python train.py --n_layer=15 --n_kv_head=12 --rope_base=58100.0 --tie_embeddings=false --parallel_block=false --init_std_up=0.0152 --init_std_down=0.00196 --lr=0.0155 --lr_mult_o=4.0 --lr_mult_down=2.0 --warmup_steps=0 --schedule="wsd" --seq_len=512 --train_tokens=1091000000 --dataset="wikipedia_en"
MLP neurons of a small language model. Each row is named by its layer, matrix (gate and up: input weights) and neuron, and shows model dimensions 224-319. Each number is 200 + 30 x the weight over its row's rms, rounded and kept within 0 to 999. A neuron's up and down rows have the sign that makes its largest values positive.
After each neuron's rows, "fires after" lists the tokens most often just before its 100 highest values on Wikipedia text that the model never trained on. A number after a token or word is its count.

L5.gate613,225,246,173,189,256,214,236,196,239,220,174,212,207,181,251,262,228,177,237,180,238,308,237,199,170,250,211,234,213,218,196,191,188,212,210,197,264,202,190,164,177,231,203,212,163,200,187,176,217,233,204,169,230,225,143,212,213,212,210,224,206,145,185,181,214,191,221,240,191,212,256,171,215,174,129,185,236,224,210,214,148,219,209,175,201,231,236,204,161,208,197,216,233,208,200,266
L5.up613,239,220,136,166,154,223,203,166,192,218,165,203,230,199,227,202,137,171,224,193,184,238,185,231,209,193,232,175,227,220,171,128,214,135,213,153,201,165,242,190,206,228,195,217,213,240,237,155,218,178,234,144,190,199,160,291,193,188,179,202,186,172,150,225,215,164,250,227,187,183,159,172,166,135,165,217,218,235,236,218,207,208,193,218,253,222,234,220,221,256,197,227,228,148,178,185
fires after: ":" 58, "2" 6, "1" 5, "0" 4, "." 4, " " 4

L5.gate760,177,261,210,244,117,198,271,202,223,225,171,199,222,172,185,214,221,200,209,201,208,168,199,221,231,224,181,140,231,221,175,228,224,244,207,221,185,232,244,227,214,182,147,141,206,159,209,219,189,208,237,208,223,180,224,193,207,194,291,176,202,187,224,185,176,211,184,225,203,201,159,190,194,156,221,128,290,169,178,182,187,166,152,212,172,232,198,204,190,232,195,165,187,175,250,250
L5.up760,190,216,212,182,192,180,176,190,184,216,228,174,152,198,217,152,198,234,149,243,236,180,210,200,166,249,194,174,207,217,230,193,196,197,188,201,177,209,153,199,195,263,200,170,165,220,178,224,250,203,183,214,183,135,183,204,177,212,210,210,251,202,257,190,174,163,190,227,203,164,203,182,253,189,203,195,223,228,189,194,223,222,205,151,152,221,198,161,223,214,204,203,186,175,270,239
fires after: "2" 30, "4" 14, "3" 12, "7" 5, "6" 4, "ad" 4

L7.gate273,268,181,176,211,196,238,238,215,215,170,219,190,210,162,176,226,158,215,180,180,217,222,203,214,196,237,183,216,236,248,160,208,178,225,208,212,215,225,198,242,214,230,242,194,189,208,165,150,193,220,214,146,170,244,183,186,209,204,187,258,147,167,216,234,198,212,252,262,165,222,188,165,183,184,169,221,191,184,206,238,230,204,187,192,191,202,247,231,264,201,237,160,174,207,156,177
L7.up273,183,229,210,227,206,221,158,229,201,221,199,186,163,206,198,191,250,183,181,208,210,199,237,212,194,170,191,174,181,194,241,212,172,192,177,187,204,199,239,194,143,258,187,169,159,188,216,208,241,217,193,242,200,189,205,188,212,211,200,172,198,180,135,189,167,156,209,212,163,193,199,284,213,179,197,268,136,224,221,256,176,184,210,212,200,150,190,223,182,233,145,241,247,179,198,206
fires after: " " 67, " |" 4, "1" 4

L7.gate1365,212,208,205,185,179,213,181,178,207,191,188,186,164,134,161,197,265,218,163,225,215,178,211,183,193,183,148,181,164,189,224,167,211,151,224,274,184,240,227,220,183,193,156,212,183,203,206,149,140,216,206,154,138,232,215,244,205,214,225,227,205,186,174,197,186,191,197,149,202,240,203,192,205,186,228,197,220,174,182,196,213,151,179,217,211,188,269,149,231,211,204,187,228,120,168,170
L7.up1365,147,225,149,205,162,184,219,149,197,185,209,222,180,206,227,144,192,168,162,223,193,183,256,195,170,204,169,243,178,212,225,150,208,191,188,275,173,231,212,181,203,236,217,203,180,167,190,235,209,240,195,186,199,181,208,212,238,265,192,171,257,158,185,179,235,150,185,167,188,172,212,167,212,217,227,203,248,172,133,171,222,156,182,161,198,208,200,184,275,179,225,223,208,135,178,217
fires after: "9" 28, "0" 13, "2" 12, "1" 10, " that" 6, "4" 5

L5.gate260,210,227,216,170,194,164,224,244,217,170,200,213,242,172,139,162,238,244,203,188,189,217,173,225,180,214,190,261,202,178,175,192,189,190,214,215,206,174,209,178,254,219,202,196,187,220,216,174,196,224,190,179,211,197,213,262,214,127,186,197,171,194,167,174,169,203,167,217,228,174,195,233,187,239,179,170,198,217,202,190,123,216,251,163,218,168,176,201,205,190,243,188,198,242,152,181
L5.up260,175,219,189,184,202,171,201,219,182,258,200,234,193,204,166,186,226,233,222,242,244,190,217,130,234,211,177,229,157,154,188,147,180,234,184,189,176,169,190,154,179,213,230,195,194,211,181,223,218,221,187,187,226,175,207,225,164,218,184,201,185,204,190,167,256,198,164,178,200,219,195,226,208,261,184,159,194,238,184,285,122,216,189,161,153,168,207,238,214,199,231,228,225,261,151,221
fires after: " |" 38, "0" 12, ";" 8, " No" 4

L5.gate1401,241,197,215,164,207,240,202,194,175,193,222,113,206,217,173,181,209,238,204,213,167,194,235,191,193,279,195,184,192,179,221,192,254,200,181,141,230,192,254,175,200,215,154,194,198,249,182,194,151,197,183,188,205,258,179,186,167,183,212,190,140,188,228,204,135,208,247,199,153,180,145,223,229,202,197,143,232,231,152,158,179,218,254,218,134,204,196,212,214,237,257,186,176,201,174,173
L5.up1401,205,237,263,183,188,162,210,155,218,239,160,175,263,211,212,174,221,232,191,190,179,219,228,213,182,226,174,164,155,208,261,177,261,185,152,234,204,145,203,160,195,208,234,181,211,199,170,256,146,160,185,167,210,181,228,188,228,144,272,213,173,195,166,243,184,191,162,230,198,153,257,217,210,190,222,190,234,233,221,234,193,200,228,189,192,167,214,209,177,197,184,216,233,235,176,190
fires after: " " 26, "0" 22, "." 14, " |" 12, ";" 9

L5.gate6,200,171,180,165,150,247,248,223,210,232,140,137,175,239,149,191,180,244,216,226,185,179,205,166,201,254,145,192,133,207,227,169,237,228,290,230,218,183,221,232,204,197,204,191,199,205,209,206,185,172,143,203,147,202,138,221,192,205,200,200,242,226,232,195,216,159,257,188,151,188,214,227,120,209,219,222,242,179,226,183,220,198,221,240,225,221,196,200,190,130,194,201,178,164,190,250
L5.up6,196,184,179,238,182,156,271,177,220,211,217,148,187,185,221,155,230,217,178,233,187,175,185,163,132,276,234,188,179,238,240,200,180,232,187,196,190,176,194,220,161,159,198,186,199,232,211,226,184,153,210,202,223,193,237,253,213,217,140,203,242,170,157,179,199,236,245,227,191,173,192,212,197,196,200,256,203,241,191,132,207,199,216,142,190,222,190,182,179,203,208,260,211,159,227,227
fires after: "2" 83, "7" 4

L5.gate592,234,205,194,209,206,244,198,198,179,227,196,219,163,180,126,210,226,189,233,239,211,204,225,229,217,194,214,206,214,197,210,272,191,152,192,184,217,134,189,163,194,181,208,178,189,214,205,216,190,172,201,223,177,193,186,167,236,240,186,224,249,220,198,166,229,227,180,198,205,174,225,193,147,194,201,252,203,230,177,189,187,234,192,217,164,153,178,209,179,146,187,175,206,142,181,197
L5.up592,206,204,196,192,187,154,233,170,219,204,171,128,176,234,160,240,224,187,183,197,175,197,241,188,302,221,204,225,181,151,230,246,174,191,172,150,194,174,204,177,187,177,217,182,184,212,169,234,200,193,207,180,248,231,213,169,252,210,159,248,262,211,225,210,216,125,149,251,171,205,224,178,169,159,194,273,286,203,205,199,234,193,206,231,196,150,154,221,233,190,223,232,160,170,227,195
fires after: "1" 24, "4" 17, "3" 15, "8" 10, "2" 6, "7" 6

L2.gate1113,165,209,178,164,188,225,201,272,214,191,227,227,146,206,177,231,190,171,167,191,212,191,256,232,200,228,243,209,175,194,216,214,195,236,243,210,226,170,158,228,203,230,195,254,196,238,167,241,129,231,191,218,228,172,210,200,263,229,163,220,233,222,192,228,155,182,227,208,181,194,171,278,211,219,248,179,192,224,171,236,259,126,195,149,214,202,201,181,172,202,198,166,221,207,172,199
L2.up1113,243,193,180,179,221,196,179,205,205,187,205,195,203,220,215,199,225,256,181,208,198,207,205,182,186,218,207,211,230,208,157,246,216,154,201,201,174,212,197,224,219,134,193,194,203,186,204,288,183,220,210,201,226,223,190,237,200,248,182,203,222,203,208,201,164,227,208,210,180,214,169,208,214,224,165,177,199,167,227,202,142,219,204,199,199,162,195,132,170,214,211,191,188,197,200,173
fires after: " " 26, " No" 23, " cur" 5, "." 5, "9" 4, "0" 4

L10.gate555,274,186,227,224,245,168,174,260,160,223,179,204,210,179,223,177,158,169,221,169,192,176,219,235,202,206,205,204,199,198,242,237,227,205,134,205,164,253,136,160,226,214,187,223,256,207,153,166,160,197,232,178,177,179,175,210,197,192,113,225,190,214,166,190,210,186,225,204,177,199,201,214,249,226,163,225,191,210,251,244,180,201,218,157,195,250,176,192,204,178,231,223,220,184,200,234
L10.up555,183,197,156,212,238,198,183,234,192,179,194,234,180,208,177,200,219,204,247,159,218,221,186,202,255,155,200,204,208,186,189,197,206,206,229,207,221,147,244,164,167,131,233,178,181,151,192,162,191,196,252,209,217,158,171,191,176,235,203,223,155,186,235,231,183,225,153,236,223,208,171,190,235,188,148,200,214,146,209,229,217,216,194,202,161,202,211,193,169,195,191,239,175,220,198,214
fires after: "9" 59, "0" 29, "8" 10

L10.gate885,224,196,206,221,206,191,174,200,196,213,156,198,197,170,216,165,172,142,221,213,216,206,244,205,161,199,205,183,176,151,206,188,227,263,188,213,225,191,188,185,192,125,211,196,259,199,232,235,195,245,268,242,199,232,246,189,204,162,227,211,241,182,189,246,141,159,174,186,239,203,145,216,199,167,196,197,196,193,246,203,216,228,168,136,186,180,207,158,217,219,195,236,244,186,201,197
L10.up885,243,246,162,185,179,255,228,269,188,191,221,198,189,259,268,191,204,174,191,209,253,190,213,210,217,216,207,140,212,189,162,204,184,222,176,216,197,185,204,190,232,205,193,214,193,197,158,224,146,228,219,239,178,198,179,211,195,207,204,208,163,246,199,175,184,205,196,201,187,190,231,187,190,162,218,228,233,253,177,207,189,173,183,219,161,186,165,239,191,212,228,184,208,188,180,167
fires after: "1" 49, " " 20, "2" 7, "D" 4, "7" 4

L10.gate349,231,179,218,205,220,135,165,245,178,241,247,224,198,213,216,212,233,214,221,212,167,196,177,229,177,192,226,189,184,176,149,193,198,207,142,237,182,190,198,233,274,245,210,231,243,212,169,180,162,165,221,170,241,192,206,200,166,188,197,179,223,199,177,194,203,192,202,219,178,138,185,214,215,232,206,242,168,178,179,211,196,209,179,239,220,179,182,123,221,229,226,233,215,243,185,261
L10.up349,176,231,190,232,234,183,201,198,186,214,195,219,218,178,214,214,218,179,188,184,218,202,170,191,148,179,182,204,248,190,220,218,207,133,108,188,202,190,208,199,174,180,205,214,200,228,228,177,170,143,231,210,205,213,223,241,228,305,159,247,216,185,213,219,208,198,204,228,120,202,229,179,177,207,162,163,215,182,181,237,198,202,161,234,188,169,158,243,251,227,132,210,208,153,183,192
fires after: "1" 18, "9" 16, " the" 14, " early" 8, "0" 7, "8" 6

L10.gate831,201,206,155,193,194,195,177,215,206,212,198,202,203,228,222,141,197,148,242,187,160,205,248,198,194,205,236,191,145,169,222,173,215,190,217,206,198,144,195,228,193,227,215,200,199,240,179,185,164,241,197,196,231,184,195,198,242,199,156,223,227,204,188,250,191,189,184,206,228,188,195,238,243,173,178,192,171,209,179,228,246,197,245,227,208,154,257,242,190,220,171,93,186,149,168,228
L10.up831,201,161,168,161,177,207,240,217,156,157,241,190,224,270,168,207,209,192,240,227,225,195,203,139,210,145,197,275,273,182,222,222,196,193,152,193,144,143,211,196,202,227,209,174,188,191,208,265,193,201,217,206,207,216,208,156,174,195,197,202,196,193,168,206,170,152,197,203,207,182,210,208,157,165,203,239,256,167,234,201,178,214,151,211,209,171,216,139,217,242,216,197,222,209,216,224
fires after: " " 42, "1" 30, "8" 7, "." 5

L2.gate218,201,200,185,165,246,209,205,182,214,251,170,228,186,216,181,164,232,210,193,248,215,218,243,234,203,244,277,191,235,156,178,217,208,236,185,215,191,165,248,210,167,284,196,201,237,187,191,180,169,220,207,227,209,184,184,207,157,195,186,200,230,181,194,191,204,224,261,192,214,182,211,254,174,195,184,174,201,204,184,226,189,250,231,232,192,234,190,177,190,181,218,197,192,155,177,269
L2.up218,204,219,113,225,235,178,171,191,214,198,193,164,220,160,240,195,210,223,210,205,191,215,270,199,205,302,176,187,214,167,175,217,244,194,201,197,267,158,211,174,187,172,188,122,180,218,161,204,221,189,190,223,190,249,201,221,221,251,230,190,201,186,181,218,237,205,284,202,191,194,231,196,232,226,215,201,152,159,208,257,249,191,172,131,181,209,246,231,232,208,202,213,187,175,243,219
fires after: " |" 33, "2" 9, "0" 8, "6" 7, "5" 6, " Sub" 6

L10.gate1097,232,214,192,193,205,191,173,182,202,169,200,201,154,198,245,175,175,165,218,174,222,193,197,220,202,187,206,189,215,229,214,167,175,210,273,186,190,190,194,212,155,213,226,155,235,258,177,208,222,164,236,208,241,212,188,150,207,221,194,243,239,189,243,193,210,208,251,139,245,161,222,186,191,173,189,202,214,198,210,213,204,223,219,238,215,162,210,176,176,224,240,209,174,183,143,206
L10.up1097,197,183,175,153,223,213,199,180,209,158,205,104,207,217,198,226,193,125,203,187,236,237,226,168,177,215,224,252,213,256,212,185,245,279,246,233,214,197,272,182,131,179,224,194,202,228,216,238,183,230,231,176,170,199,197,198,187,244,200,181,169,194,168,219,216,175,189,170,191,240,233,214,171,179,189,228,183,178,257,271,196,179,240,184,250,182,221,190,229,222,170,184,172,189,159,164
fires after: " |" 60, " " 6, " not" 5, "8" 4

L10.gate1436,208,217,210,181,198,169,215,165,195,224,203,186,154,200,183,218,217,131,200,195,271,203,198,190,188,200,225,206,163,181,197,236,197,204,164,198,206,134,166,221,197,186,153,186,165,186,130,196,186,243,180,214,220,128,196,154,261,176,191,202,223,251,253,213,185,240,180,140,220,246,198,171,178,175,205,223,188,174,216,224,189,256,216,146,245,240,181,179,205,197,182,163,246,186,206,200
L10.up1436,194,228,197,116,233,163,246,247,232,242,161,157,202,162,222,236,205,180,214,252,249,158,165,175,168,213,178,222,164,204,180,182,177,167,217,181,223,195,246,166,207,222,171,203,159,224,142,223,223,199,236,224,167,196,174,136,185,193,159,252,180,170,249,213,183,223,222,212,218,280,150,158,203,184,205,229,183,223,220,196,240,152,155,205,207,184,177,214,211,221,223,188,198,170,210,173
fires after: "0" 37, "1" 16, "9" 8, "8" 6, "2" 6, "7" 6

L2.gate1461,178,209,204,226,222,218,170,168,235,175,248,240,214,149,180,190,217,244,131,218,211,221,218,237,205,264,222,148,192,195,197,197,223,195,217,199,192,224,240,184,203,232,216,176,218,182,227,135,187,161,215,225,214,211,179,223,203,203,172,229,244,218,212,183,245,232,288,132,215,190,180,238,206,207,191,197,203,177,223,173,137,164,208,224,212,221,184,181,180,228,206,163,180,225,270,178
L2.up1461,193,232,247,175,202,177,178,186,202,177,232,215,202,167,199,199,231,168,130,218,172,204,201,180,201,202,218,183,201,187,216,183,172,141,207,236,213,199,255,204,189,185,188,125,171,216,185,191,211,217,191,231,190,200,197,184,190,242,195,227,203,200,209,242,253,190,310,163,144,186,193,223,176,224,195,211,215,156,238,169,158,178,162,179,215,188,202,227,196,191,214,181,213,228,266,199
fires after: " |" 65, "1" 5, "3" 5, "5" 5, "7" 4, " " 4

L2.gate101,251,209,181,223,194,217,249,180,214,230,186,186,183,157,195,206,197,171,111,188,254,238,222,209,209,213,178,200,254,241,183,135,220,183,191,196,202,179,243,238,196,217,263,214,218,224,133,168,182,270,164,220,194,191,238,195,218,162,245,195,165,161,216,204,237,223,269,231,178,205,218,250,202,127,213,199,195,188,231,163,164,120,162,221,252,173,280,234,214,224,209,201,199,153,207,207
L2.up101,190,206,208,179,207,209,245,178,220,242,163,210,218,231,200,164,199,245,202,204,158,200,198,202,196,177,231,224,233,236,191,185,238,189,224,245,171,266,172,179,146,210,187,215,121,184,238,186,215,216,190,215,192,167,227,212,157,226,228,209,190,193,215,240,244,170,215,242,152,214,243,227,273,206,191,198,198,212,145,143,180,173,241,241,149,223,193,184,161,213,238,213,203,145,223,225
fires after: "4" 22, "2" 19, "5" 14, "1" 13, "3" 10, "9" 6

L2.gate454,210,153,165,181,208,195,204,208,208,207,259,177,200,271,196,237,224,218,220,223,237,192,215,209,199,227,231,177,179,243,209,153,229,191,216,152,221,156,189,177,184,186,211,184,208,171,188,232,212,177,173,197,200,185,202,154,211,209,194,120,202,134,203,186,203,212,223,191,192,154,221,219,201,118,194,223,142,195,213,197,231,221,198,193,197,194,193,163,193,196,235,219,175,181,138,187
L2.up454,213,122,228,198,179,190,176,254,231,190,144,207,147,219,203,177,172,148,168,190,180,217,221,201,185,199,188,205,242,155,211,221,200,188,185,232,156,238,142,193,183,205,193,176,171,209,227,144,233,215,187,197,198,219,185,164,207,205,182,203,229,214,216,107,218,179,189,171,172,218,201,209,234,252,200,172,187,154,290,205,226,177,216,154,197,141,214,229,205,195,199,206,221,185,229,224
fires after: "0" 50, "9" 17, "2" 14, " " 7, "3" 4, "1" 4

L10.gate757,242,163,242,165,189,183,224,222,202,172,271,240,151,209,236,204,261,161,199,205,211,277,234,183,243,201,171,160,181,182,241,241,184,212,245,205,192,225,261,203,258,173,184,215,217,187,156,150,186,257,191,212,232,252,127,166,233,260,147,200,220,213,185,238,203,226,191,191,244,194,189,160,222,183,147,190,216,207,166,196,176,179,123,149,181,217,180,185,184,232,175,202,196,208,185,168
L10.up757,196,212,202,214,207,176,187,162,170,223,230,196,227,184,210,179,190,204,215,242,119,207,227,235,211,245,203,216,219,233,222,170,194,182,218,221,199,158,217,177,187,180,154,224,228,183,188,180,227,265,229,224,232,259,175,194,237,210,214,145,181,174,198,168,180,204,202,208,197,213,131,162,192,179,194,261,234,258,222,278,152,207,210,178,185,208,167,263,181,253,212,142,227,187,210,206
fires after: " " 67, "2" 7, "–" 6, "0" 4

L10.gate152,197,228,238,172,238,155,189,203,232,223,168,189,192,163,196,222,193,164,199,139,227,232,198,230,224,200,148,216,192,264,155,226,240,218,156,234,135,147,155,202,186,257,187,209,189,218,167,205,173,179,145,219,207,145,182,214,166,180,157,212,190,234,204,213,165,207,224,191,149,220,185,166,180,210,241,171,191,165,263,190,213,233,182,144,188,193,208,162,239,223,233,220,226,224,208,222
L10.up152,219,207,199,210,226,129,200,155,218,211,197,220,238,167,157,246,194,221,199,220,199,218,180,167,143,187,159,219,264,228,191,222,196,225,155,238,234,180,181,192,196,177,135,173,201,172,238,194,174,180,234,221,205,161,224,255,171,218,236,248,202,220,235,212,203,218,181,232,224,173,191,197,227,193,217,218,181,219,159,214,187,205,143,230,181,191,207,148,207,231,244,160,224,200,230,191
fires after: "1" 23, "2" 16, "0" 16, "9" 9, "6" 6

L7.gate752,190,205,214,165,247,189,159,225,181,225,174,194,203,190,209,164,232,180,168,208,202,177,222,182,222,170,247,218,196,197,158,188,207,210,234,165,257,224,230,268,152,162,196,200,197,163,211,188,186,188,176,143,218,199,212,258,239,201,194,175,182,226,235,185,172,181,157,209,267,247,187,203,231,168,198,178,252,234,169,223,210,174,218,134,207,221,221,190,159,184,211,205,176,199,214,189
L7.up752,162,225,151,230,202,182,249,252,142,238,178,251,219,221,253,218,258,170,202,212,226,205,213,180,197,170,236,220,211,185,189,213,183,211,197,172,179,143,188,241,141,229,230,201,193,196,172,183,190,185,215,186,206,207,215,204,218,198,225,186,207,208,236,223,204,165,158,204,208,253,168,190,185,216,206,191,206,200,143,208,204,223,177,147,185,221,278,199,168,187,200,207,179,221,180,215
fires after: "1" 41, "|" 7, " |" 7, "2" 7, " a" 5

L10.gate899,227,171,168,219,162,195,206,171,221,208,182,198,237,234,223,171,185,215,202,185,207,187,161,258,203,234,191,184,216,237,236,229,203,227,225,191,221,196,193,179,259,146,243,215,217,180,216,175,202,188,196,210,188,252,221,191,279,186,189,216,193,176,196,162,209,216,215,227,210,227,236,215,209,190,199,227,182,228,204,175,234,201,246,196,183,131,212,206,185,165,235,242,219,140,171,165
L10.up899,193,180,202,250,197,215,188,217,239,210,241,199,252,239,218,177,156,205,238,179,234,226,254,217,226,221,255,209,237,181,263,199,217,152,253,250,256,238,220,170,169,213,140,159,216,205,222,188,235,180,195,203,272,230,165,210,195,162,227,191,202,238,208,244,184,202,174,206,212,213,169,166,237,204,200,168,162,212,230,170,223,145,203,195,198,185,231,180,216,185,172,228,208,140,190,195
fires after: "0" 24, "5" 14, "1" 12, "." 12, "3" 11, "2" 8

L2.gate55,191,249,186,166,223,172,199,256,212,213,171,187,202,208,262,179,192,189,192,208,225,243,224,156,149,224,205,214,158,161,187,186,177,159,192,247,191,214,198,230,171,196,168,192,207,192,215,248,166,243,162,133,192,189,251,242,218,184,246,259,192,210,162,184,165,225,192,292,218,229,194,171,172,139,158,201,169,190,242,193,238,180,157,193,237,187,197,194,169,163,228,204,227,168,148,233
L2.up55,241,177,212,174,161,198,224,208,176,223,226,196,188,211,273,212,212,123,211,186,192,166,138,174,178,213,169,162,145,232,193,198,212,200,157,192,194,174,188,202,148,284,193,188,198,211,186,164,202,234,207,208,180,197,194,172,155,194,182,144,209,187,190,201,196,214,188,217,181,213,204,242,220,183,254,218,232,204,210,203,177,224,219,223,192,192,184,199,198,213,258,188,169,256,209,215
fires after: "0" 31, "5" 13, "8" 9, "4" 9, "1" 8, "2" 6

L7.gate952,207,205,198,256,167,196,218,211,246,205,160,212,200,207,157,225,216,181,183,158,310,174,205,224,235,193,243,187,219,143,198,181,160,156,209,205,197,177,198,205,205,274,190,221,197,164,182,220,205,218,205,188,173,182,174,154,172,192,216,200,205,171,178,143,159,262,206,206,231,237,204,209,181,177,184,209,188,144,191,258,209,213,219,237,287,198,188,193,214,231,218,230,151,258,112,174
L7.up952,188,216,178,221,184,180,173,198,277,193,157,208,190,205,254,175,195,140,181,201,214,203,208,168,210,229,245,220,215,185,241,242,183,220,249,157,149,209,205,181,185,173,215,203,143,259,183,174,230,206,195,194,194,210,192,148,206,225,220,168,200,162,205,131,190,211,159,174,189,263,187,193,215,183,228,197,197,199,186,205,173,219,246,239,315,222,161,198,196,213,236,220,214,150,141,172
fires after: "2" 49, "1" 20, "0" 17, "9" 8, "8" 4

L10.gate187,164,165,270,219,183,233,239,201,202,222,131,262,201,227,223,183,168,210,226,188,173,241,195,149,223,185,197,201,229,200,183,214,250,160,215,220,226,151,185,212,224,201,243,223,198,224,176,206,225,227,232,201,168,246,215,191,215,204,207,198,225,177,221,246,240,213,205,233,197,193,230,223,188,167,182,236,177,189,149,154,184,191,185,223,232,233,251,139,166,211,206,145,187,194,190,192
L10.up187,244,232,222,191,233,204,167,218,223,220,173,185,244,179,252,191,245,214,190,196,151,189,218,172,181,176,213,201,208,187,226,232,167,197,215,212,188,174,195,173,177,276,149,202,210,155,220,214,201,196,163,227,149,191,213,195,141,211,229,188,172,223,196,161,198,256,193,187,191,225,199,202,188,222,202,163,183,211,183,194,146,210,197,222,241,170,196,211,214,236,128,212,272,263,140,208
fires after: "," 33, " in" 13, " |" 11, " " 9, " United" 4, " of" 4

L10.gate868,181,185,259,199,189,227,188,191,181,225,162,197,199,257,234,175,151,230,199,204,210,241,183,196,181,188,262,191,220,191,213,212,217,174,203,178,209,205,264,233,252,222,231,240,229,269,176,206,249,269,216,212,236,193,168,214,225,173,200,219,167,208,179,255,166,157,224,182,155,221,213,160,176,210,212,263,164,190,245,209,214,201,178,145,278,196,248,174,210,199,186,232,151,226,158,190
L10.up868,190,228,266,192,224,203,183,239,143,183,199,173,209,260,216,200,242,220,209,155,209,199,166,210,206,244,240,195,244,197,194,193,235,194,196,198,211,204,261,253,167,265,187,179,234,220,232,214,213,185,242,204,194,191,226,236,225,183,196,192,164,233,260,207,262,220,187,176,213,222,202,98,150,256,135,145,154,171,234,214,179,142,203,176,232,234,226,172,197,183,209,158,190,220,229,197
fires after: " " 24, "0" 17, "|" 15, " |" 13, "9" 4

L10.gate119,193,240,190,192,196,175,192,193,206,224,191,187,198,179,146,217,226,187,190,164,251,230,197,188,169,209,223,194,210,211,188,210,212,212,227,226,266,164,172,177,235,228,180,194,184,188,196,197,201,249,167,214,186,185,196,239,177,167,173,128,181,166,229,239,195,191,207,176,122,205,216,164,212,180,213,204,165,203,166,190,185,143,155,168,200,163,232,168,184,164,225,223,224,231,159,180
L10.up119,262,150,160,180,194,153,191,219,173,210,209,208,178,247,236,184,190,192,181,194,242,186,165,206,274,157,225,179,225,210,239,201,230,174,165,211,194,179,207,191,168,208,234,171,205,216,242,189,208,221,189,210,155,205,227,211,196,208,168,149,152,154,240,186,199,197,232,159,168,200,158,213,240,209,194,168,172,203,254,180,193,178,205,144,252,201,192,169,244,199,243,221,227,161,228,191
fires after: "1" 25, "9" 16, "0" 15, "4" 7, "5" 7

L10.gate410,190,256,205,234,203,172,177,172,215,181,214,220,184,160,190,177,200,178,225,241,143,184,157,209,221,217,245,158,188,189,176,239,236,198,203,179,217,171,180,121,192,221,223,222,187,206,195,227,202,214,184,234,157,183,218,238,230,213,153,206,171,209,230,252,228,158,209,138,222,257,198,195,238,206,183,152,183,241,216,242,204,267,207,186,240,207,218,226,178,204,154,172,151,199,160,119
L10.up410,147,266,237,159,210,138,177,180,162,205,206,205,192,202,181,191,247,212,177,137,202,215,228,185,212,232,231,204,237,202,220,203,156,180,250,155,183,202,225,157,166,187,239,229,195,169,221,151,205,207,183,221,168,158,214,245,186,169,181,192,198,168,198,201,215,225,246,167,179,200,241,225,188,155,154,195,151,235,233,249,143,238,190,129,177,128,181,142,221,164,186,181,198,232,193,155
fires after: " |" 48, ";" 8

L10.gate237,160,226,201,171,188,198,116,181,202,244,236,202,170,198,181,178,191,193,226,182,189,224,185,182,191,243,217,170,137,193,138,168,264,221,195,174,232,200,169,222,204,248,196,217,209,206,214,158,171,210,185,185,230,168,185,244,166,194,207,221,150,204,185,181,208,201,252,170,185,184,161,230,259,185,179,200,193,210,203,211,222,185,250,286,193,162,253,183,199,216,155,222,229,178,233,178
L10.up237,221,190,198,173,187,189,214,206,188,187,236,225,183,194,174,185,209,224,192,156,171,216,143,197,174,179,178,222,164,197,181,181,211,176,186,209,183,199,172,190,187,220,212,232,181,148,206,171,179,176,228,202,220,195,164,218,204,140,193,223,203,209,197,241,228,215,214,208,210,192,168,218,251,156,229,219,209,191,185,173,178,209,208,274,201,79,231,176,202,206,157,171,237,198,200,174
fires after: " " 33, " |" 28, "1" 12, "3" 5

L5.gate851,173,275,182,195,172,194,180,212,218,182,209,199,161,203,213,165,160,193,245,215,158,220,244,181,181,251,178,217,185,164,182,129,207,215,192,187,209,230,214,194,250,218,178,199,210,211,217,221,229,222,214,219,223,187,224,203,196,178,226,200,186,182,206,169,154,200,179,231,196,207,232,251,192,192,191,180,160,159,176,211,181,179,153,286,207,205,167,216,228,204,218,191,279,226,209,171
L5.up851,154,187,151,151,199,144,197,164,181,230,188,242,223,150,176,221,196,265,187,219,206,162,182,191,210,209,179,220,202,215,183,135,195,218,170,213,183,126,170,202,205,206,156,157,217,194,189,198,226,235,254,196,176,217,232,147,211,206,217,172,195,196,232,185,249,170,224,184,216,199,173,231,234,118,156,188,239,185,206,218,176,207,183,215,222,188,205,146,232,282,193,194,205,194,246,164
fires after: " the" 26, "," 15, " |" 9, " and" 8, ";" 5

L10.gate843,235,238,204,161,218,222,195,199,182,174,233,196,200,218,171,175,215,168,202,164,154,179,206,232,195,228,166,195,213,215,209,260,247,234,206,185,227,171,167,192,166,201,170,183,164,219,227,227,223,207,249,179,194,165,219,200,227,265,237,161,173,250,193,164,233,176,209,177,209,225,121,193,216,176,219,204,259,169,200,164,236,252,224,219,197,219,191,169,198,202,231,145,177,122,220,242
L10.up843,176,182,215,207,166,213,193,197,181,246,249,180,198,198,182,228,225,237,184,224,194,228,246,197,253,208,218,166,209,255,185,200,206,189,233,221,153,204,207,203,215,204,238,233,202,220,218,205,161,237,190,188,177,227,208,207,193,224,177,161,171,207,203,145,208,207,216,200,215,176,199,245,192,139,173,178,212,192,166,209,204,209,187,176,202,182,170,192,216,220,221,203,173,175,193,226
fires after: " " 37, "6" 11, "1" 10, "2" 7, "5" 7